Part of a small language model's weights.
Size: MLP 768 GELU, vocabulary 8192, 18M parameters.
Training: 786M tokens, 6000 steps.
MLP neurons of a small language model. Each row is named by its layer, matrix (down: output weights) and neuron, and shows model dimensions 96-191. Each number is 128 + 32 x the weight over its row's rms, rounded and kept within 0 to 255. Numbers have three digits each.
After each neuron's rows, "raises" lists the tokens whose logits its output raises most directly, leaving later layers aside.

L11.down546:145171124163102141121101138151159104167097154151130108099115169139170110160135164171127157166151061094113134116124157095101114179120144084121137164110099148148168156099152053136138101192179134173059106117096173090146113071124118080109193118094142115079093086142125127160128103130166152056
raises: "ious", "row", "ency", "ent", "enti"

L12.down211:159189070128149112129167118167141173154132064142130114085124133117137065118138105160152096164080100171104218203129122139107124138131108108178115127095143143145113144174149098130089155125043121120136104124052077139112114070130097149138162108095168138147079134146108186144126074128132134144
raises: "es", "e", "eva", "turn", " person"

L6.down677:138164141188123129124136103099152178144126135107127091113069127129124135120167099175181106180094156104161143109111130177102137125203072043103066097148108110210133102159126107131135109095147130120086125138064175089070083076120161099198119124128115181117153184153115169055095116147176120167
raises: "rated", "tory", "ped", "sses", "day"

L12.down43:121114174130075145093168080145134123080117158098111115117114137138144151164154079143092193119170102133172174130144157124176172105103133086090159158155114109121133189111160106106118134170149161062107127214161131080179183118114045192177169173084115138089180088076132162123177127128063102131
raises: "ous", "ably", "able", "ish", "less"

L2.down195:118188179193102137133127134119147116143117163136126117125127124159101136111145145150106155124180149136185127107108078165163107081127152026103151136073154108105176142156135151159120061132156115118168136106157026172102104129101097099202130174124116128129112159112137098107144128107137121134
raises: "att", "lac", "ato", "ala", "at"

L9.down753:100119163138049146089048106183128000127153151159120094111102139162153126058114164126110118125080121135123094204155098135145077119093121144098127116069099089106085133088106148145112144121168117104168178116127142145132194155101105165177123170129107119105164143162129067125104152129113116132
raises: "anger", "azar", "ub", "old", "att"

L11.down543:122127165077175077169165173139127168078133117137079214149113123153134132154111127179079130122102102157106190194148106188118151100056151119120132139165163142129108080054113137147082147114090135225145169150112137125110129123151149086119100131179194126133156104146176099110131113119119119184
raises: "ett", "ard", "osaur", "etti", "field"

L9.down204:141098120133086102169105163095169196120104167175128147105122112099140074113113109163091145131158163106151145171109083128137155147175097116111152079143191104141170140159179144150113084102110166137075116146131183110146139091142117082154125080091084121137150086135095139129179162109143217142
raises: "sion", "bility", "ants", "enti", "rate"

L3.down45:077130140119123210115140144096100160068118140099135152134137124069108167152153158100123186144133205175030158160101112214075094155144145154154097154111147097171074106124120135146109127104135128100105119117142057116148165112161140135128141160129102164157136151137069124134121111170099146098
raises: "ified", "ising", "sses", "ble", "ify"